MLP neurons of a small language model. Each row is named by its layer, matrix (up: input weights) and neuron, and shows model dimensions 144-239. Each number is 128 + 32 x the weight over its row's rms, rounded and kept within 0 to 255. Numbers have three digits each.
After each neuron's rows, "fires on" lists the tokens most often at its 100 highest values on Wikipedia text that the model never trained on. A number after a token or word is its count.

L9.up321:182142086074172111142107204156183119119127153107105137134090120156109101064151145146079117189142145145121047165111098175194094138076129111138115099123162200151104117125164163168099149130112085140083114141091152106131125136149094133073128132143138154139097137066157113105023192109107141158
fires on: "re" 18, "ce" 16, "Note" 10, "es" 9, "th" 8, "%" 7

L7.up69:103116119155143169120133137129156141123146116140154043143114149126062115133139107121134136141165185063109115147112160038125037107100129124142105131118132105163109127135117142129118144148141159158168152129145155144121178135169121157154058179157145153151143098112138093128072122157150141151
fires on: "ur" 27, "al" 15, "on" 12, "er" 9, "rom" 9, "in" 8

L7.up469:148141116119049112074096134125118135098104128122110123142119115121133151100144121115109158178164178208138161128133172198130137088170067137136142158126100110077118062104103084153141141123104130132154151070142107141124120165153139137195088156118125117139167145175145102055162108123136131115
fires on: "s" 75, "c" 7, "ri" 6, "w" 5

L9.up237:138169097132131113128122169092111133151118117118111137130118099073103129110151100143156168079136147144137105144135122123108121141143136107158111166090134109168124086168090100138119127118086163159162103159110132119117108128157107112133155186178131131113106099092199112120155073102155132089
fires on: ":" 50, " |" 17, "-" 10, " of" 6, " –" 4, "x" 4

L7.up35:164127195170126077113131188117121123116172121137151099169124176142083122126131118096084187125131204117126148146086124126076146132085199114108143205128127150093161138144082162140119094115112141174166134171074104192142039161170176140102100129114096074108100143158153138112104135083170104140
fires on: "ic" 49, " Award" 13, "ar" 9, "te" 5, "\"" 5, "ac" 4

L9.up60:088158115102087123127167208100173186166204159135117127110091107130099149155102125132112175108156154068082190158137115127103101082106128130107100162160161126101091070131098098129110127153110174166113106113109141157116180162134106121139126115214114133151135156111129043136109145150132078085
fires on: " se" 16, "ter" 13, "or" 12, "er" 8, " director" 6

L8.up193:128075101105123120103075166102096115113123204103113120088116132149160142096136123113131156171131176192141117149145170155172099031130083161133091167120105143166130097119130162096151136106087099086110135133156170193126115159121099146143155132185094094199137166149101101157118146097139233116
fires on: "d" 11, "t" 11, "m" 10, " were" 9, "gue" 6, "ly" 6

L5.up357:129211084064110100155113121155166139137124135106129114093087146168150148135132101154113170079144171105138112090136141137137124075041138186117173208091133084097108130152096146112053233152114093095102153181149140104119138100127123102174108144131162073122141093086175152060098208138117081103
fires on: " as" 23, "re" 22, " pre" 20, " co" 9, " single" 7, " date" 5

L7.up390:117141100031120098104145161126154115139183142117104143125126094207094114166154103134106192087122118138110154151161140112098047110093150098138157168137154085178087165113123143164149135107135167183118132100146134128059119131181159086083143137145074114167157105110113152087109171057150158115
fires on: "th" 17, "le" 16, "ly" 13, "min" 7, "y" 7, "s" 7

L6.up261:158101133056053153101041151112134117105135079164100124169103149143131123110141149116094078166098179181117152132135221160088106076136131125088156113086112178160147103117138145200177178096154181181134129109100167096133139174092152109137145118132153098093077135116133133103117126106170113110
fires on: "e" 32, "re" 16, "im" 10, "ti" 5, "t" 4, "s" 4

L9.up497:132146144159081116158164123150113131142157151142124095089161097109105155065136129128130140124112202150164066167117068157172119115069119131107119119182180129134203171080102107085055135098168125070140091096126097145145143104160144077153093112149072111117155139125179095117089127135107116115
fires on: "ra" 16, "co" 10, "re" 9, "ne" 9, "ic" 8

L3.up365:136169130137123101156092149138090144151114164102164127145154149094129109159110106139117101118109194091133102125157121157067125141069092194134140106130123162092093049139216136130132160138155161119096084052108165149104093169072094129135106157171139066056132032172127130104091212103103172132
fires on: "on" 28, "ion" 20, "-" 16

L3.up140:176116144127134149057231137175173135144143127066081160084126196212150126118135096110149170119167157211151138109098140160110101145083186107141091131129138141194131162112145116153131095028089204171145152148126149097052132157162126091111148141148092117105112128097116141128122130105113145148
fires on: "s" 47, "ly" 35, "-" 4, "d" 4, " and" 4

L3.up235:102155192148091125179109188131117106130127157154076159159155145103096160175143135142113093146117160135138111072142160108100142120131122092103120123144122206078108104130186128145129122142074143172074142134101123179170120168099131122117125158174171078094108105148093121103069142059139131103
fires on: "-" 36, " C" 20, " Ko" 5, " Ch" 4

L6.up346:141109152109181095170154133174194132115168142092157115155131123118116138105147088198122168113117108207114136112133200176189132127175090175106150155097122117199118116088175141110167123039075111123170100139114113107144114156138037105134142088105125154145115161130101101169104144126155132064
fires on: "op" 18, " most" 9, "mb" 8, " mo" 8, "ph" 6, " Mo" 4

L8.up422:093120079103043123112108144138130119129098166132137160133095083078097113067148114113101068131124184158126112141158114107166160135147106123136194150092094161083170148140152113109114158129126162142123069174115154109152096152163106140036138126158074096116047080102135137156072160118133150118
fires on: "re" 16, "ol" 11, "ion" 7, "k" 7, "ction" 6, "th" 6

L6.up463:170080161122130159126113146185194124135119083112094109144066104113177120104144125119148110156128144085136156111093156073130091072090099102112120109116141128162121076088077099194117137117158132158141121147137149153110143196124134175114159161181166124114103124164107122133070172078137158145
fires on: "y" 29, "b" 12, " of" 10, "t" 8, "." 7

L6.up381:174111133097109107119162112142103101165123120128073130124097101190140144126152149143114115172098118177113107101060176108115129084099068122153086132080173141185178139125106103164136153145122093123145125076132120133095159089143071087148121143151158017152103124087193155141169178152157186174
fires on: "p" 35, "s" 12, "us" 10, "d" 6, " time" 5

L6.up46:118169139085136125116155136177198114139101089110147143099141064147166146145137108109094201130107166098135154102122094143197120102105089144083110154151100115153126146156102135085110136150152099142077154170139150144054125157113054112099098143150188087080113142127176100149105199127153167134
fires on: " co" 57, " |" 21, "co" 5, "t" 4, "re" 4

L9.up89:125137158122099139155197124143192137176160106067168148111160134143099133081158118137071195143143196173118105090125035125138140138166190106074081148154137082153170157151164162138065154162130120094139169126111136109117080182117099138090087129131123116106152108086224097121066135123160097061
fires on: "n" 35, "ra" 13, "re" 12, "e" 9, "ill" 5, "to" 4

L7.up33:146106176182154069184128104100162102095110086137159083062135155106148146129138124142125104157164145108143108152140082139058074138141190108059094138168118131091049140112139151150122102115056140137092137077142132072158151132115122124135051207130150115136147135152155147099126138122060122145
fires on: "in" 29, "ur" 19, "or" 13, "ent" 11, "ut" 9

L7.up506:113160203099102071096092180159127152127142118145121084112120097127162182147153082097125115151088157161065120159139126124133044130069072113149142128159169096068125106182160150073091092069177135124106103099120180124042127123099128028113153095081124142149125137096102148107096150113116143082
fires on: " ca" 28, " co" 12, "ca" 7, " gene" 7

L7.up46:124183166068068147096083155148120141121128169115143127132150032107136177121136110191121118157128140116124087208072137105125136109091114117165078127110114095098141141092069110125087138155114109123153105080150076175130101096115115113194151116131119081130050079078103113150161127070148165137
fires on: "t" 22, "r" 19, "k" 18, "et" 18, "n" 5

L7.up248:091118111072119085148171081155120120107182194056135103111108131163125181135141114140123137110123109142082139126139140080103144138070164087096189130184117124067197132141061153105132116116097117046131164084113176168094120111187096148174072216146169049139079129106136134139143126052115128097
fires on: "d" 31, "et" 20, "ed" 19, "mm" 6, "nd" 6

L7.up418:186151100067099088134183135100121132138124132136165139149165116183056202130147073170160199072115139099139101142153130099112161079077167155112124127136169121067094167203111108185108120085157144131141141143120113171112016128167106101143161170120086143179135098148128096141126113083120137165
fires on: " were" 16, "d" 15, "s" 14, "al" 11, "ar" 8, ":" 6

L7.up11:186102135153103124110112117138136118140137146048130184117153163102107157132136119136133136156169106195122124155119147136107134085165113126162066109113119145130116088106117115153138119122051061096066167111116118159131112160108112134123143140175130089091134133167075099140066133113127117117
fires on: "s" 39, "n" 15, "st" 13, "d" 6, "t" 6, "ed" 5

L9.up335:146089153137100132126167160105183141140181132129053117071072142120191128151143074149120154105160153057138165141165164192149070101120133081139116108210125154108111128121101114173130163114115107145110097129123177136093128126104095067155114137142101129149086132131160115156122115092185122182
fires on: "er" 21, "\"" 10, "ner" 7, "ter" 6, "r" 6

L8.up142:174101145057063126184110139204142144150095132105123090105146131180102164140142074151102121148191138119093105153118209112108079131104136163100130109117120180123105072134146207108132142109118093061120066114111149164133126171156111115162088179110119121135121154078179136098156093120101156134
fires on: "lu" 20, "pi" 14, "p" 12, "u" 9, "me" 6, "l" 6

L7.up466:148173109104105172072070156159118105085121065109113089139151157136155152159139132108130132145141148148182175102125138108081104037099123138120154161073175106185080099082112149184123166094113145162135142119137077149129160156164112115151077184126180117162129140159152159102086166094095134127
fires on: "s" 73, "y" 8

L9.up186:123116165064148132133165145231124107115150105121113147119105129152134148125171148151080108063127119135108146151138136109136110138102132082186100167129139131139159138159164142149102145126174115118150155156151184090122129082143067052103138121132102152223153155117117110047131113139149118117
fires on: " Th" 23, "lo" 15, "th" 13, " cl" 11, "s" 10, "le" 7

L6.up458:130183149113076124172159123151125145114167139154169095151114179133159134104140089170135085081177118217185115094097136100087169182130144117116080102199109155137143134179131141143119138174116157070111112101210142144158092174121132092129082156089145094124133094126141126148114106103102127154
fires on: " in" 30, "o" 6, "cc" 5, "1" 4, " as" 4, "k" 4

L9.up428:110140178114137138128107193121072116089084130172148063088152157127136139077163165088098162156099192095139144145116143129094116060157157125143097177155150095131131047114141105083117149141145174147114152118118157138124152113160083130140092079180054139141172089119191067180122101117165136110
fires on: "ar" 17, "re" 11, "er" 11, "o" 8, "ho" 7, "der" 7

L7.up163:160203128161147114087099142144116130161085110081067109097127105212162157098143031120146081176127151143117076130065133086152111071175076128148144087108130165114156146108136092116107118107137128152172113066145154139085171138136098047116089093174137085122158067101196160094147155103114119138
fires on: "p" 20, "-" 16, "es" 15, "s" 12, "ro" 5, "us" 4

L9.up472:153112123117163121117158172146161138112193160087055149133148163102110176151150077219099157062208124084122114174157074159103112128158129149131056192132119146172133121109136124159148147103150121104097086155127134109139115091121056051141152133109091177169073067124123095128110160139141141129
fires on: "s" 37, " Th" 7, "ar" 6, " information" 4, "th" 4

L5.up219:081177124097094122139150169138120108098136191128138151155135044143136194091124113105119179129130151112107180174110124105105142113219089138088150154158170162093134107126079111152120046103149122118151104060114120103117144128155105066193089169111105087177052148127160120084164142066131162111
fires on: "d" 13, "us" 12, "t" 12, "tra" 8, "n" 7

L5.up202:164103108133124128101195116130190129117166116138108136117107145147067145115126135140127186103105124088104132138113044115095139128152146085095083137145167112150117112193070114156146097117122090141164126160093101228137132122174145133095114150166099109129103146154137106092145121103084137140
fires on: " Award" 17, "en" 10, "th" 9, "d" 9, " m" 8, "ar" 7

L8.up361:147146099146149130130135122140128115137086092141119146158198125058126108064173107181142158138130166116155104123107142110120113181139071140189078130102157159117152134127121120121098137073078184125151099103088105105135150121134061135105150142154101099120162080179119097149134143096099132163
fires on: " to" 24, " in" 17, " for" 16, "-" 11, " –" 6, " and" 4

L7.up149:078124164141188123122096133129165105074097092121164053094185176117068135139165150125088144163137164125119138179163138122161090071145166149124158107122108124133130124094132147084073152114136147146128142102221115122104148151127123132128116129157200085108156080152153115175080157111092138094
fires on: " Team" 26, "al" 8, "o" 8, "er" 7, "ro" 6

L6.up108:177091140068050137149145155195138120099135109072169125095133061149142143091149100142087070200141116130181117123069158129172118162145113105121189135189102177162136136104080128115125069060060152141147136098183162146139111130171096128102073156099060113164074156162151093070097096130154161106
fires on: " b" 29, "et" 22, "p" 21, " B" 11, "d" 10

L5.up236:148192156057094108178140145153116152127126174111135108106128149164106115051118187126135153085125090147128055093122100095190080142111134091150095177136177127151126101086142172138160105109176194139126066085112112154120066151140151129117121161078069161151150132156097131135159127179173162060
fires on: "d" 29, "s" 26, "ce" 9, " First" 7, "ta" 6, " that" 4

L7.up450:132145114151136127090127154150135120127151103159119115145115135186099123080150113120113128109099167139128144176151115109090109114110152125128084187103208124106099144128089117143126100069101137191142117179148148140159100130170152143091112159115055145127141095189206100080095147110147179122
fires on: "er" 34, "th" 20, "est" 9, "d" 6, "st" 6, "le" 6

L8.up294:181139113142035106163196125166131143101146112087170132108105103114135112159155080138127076147140137105129133088087106133148139076096156129104143088150184134164194119123141116162109113068106193072153090078164095120114124150124156124142092144118130128148146110186111124152155128113083124114
fires on: "d" 16, "p" 16, " dis" 15, "il" 14, "it" 8

L7.up333:109121150168132113134153139084159114095080154114108096094170145172121191123126048135114113129137148120130111127129092197076106134120141110168116094222194181163082129170162103168076141103113133097088139187156149102153125174089101161164054124193144118176151127069155149138120140060091204177
fires on: "ri" 15, "or" 15, "av" 14, "ent" 11, "ell" 6, "and" 6

L7.up157:174083146137111092167127161113142154145104106076145111111194054131097160141129157151110151137178120139116062105121069075198069146114154155115071154123177094171154140100163103131114133158078174159142135102153089135092106160123101106097093123145117102177162063182134126121127194112152160117
fires on: "'" 16, "." 15, "ed" 14, "s" 13, "d" 6, "l" 5

L7.up315:149155133124116153078175135172187141148142124115099071089134127138157100143114151147127122159148115162111116126145090062130105016090146121155134143088079099174160145131108117213137188172130122119161113100155098175077138131131065101164119165131170107145083161127123143173145131139173146177
fires on: "y" 33, " single" 9, "n" 7, " mi" 6

L9.up203:070128127099120103145173075126155162143201098062145139103126105087099161091124124157124163133111112128117138139110132141088169132121155109078123174156119114134102092141146159130170149161117087132156137133158144172118065153154133149077088160143122103140070149118103100194102226139188172142
fires on: "=" 19, "on" 8, "po" 8, "v" 7, "b" 6, " The" 6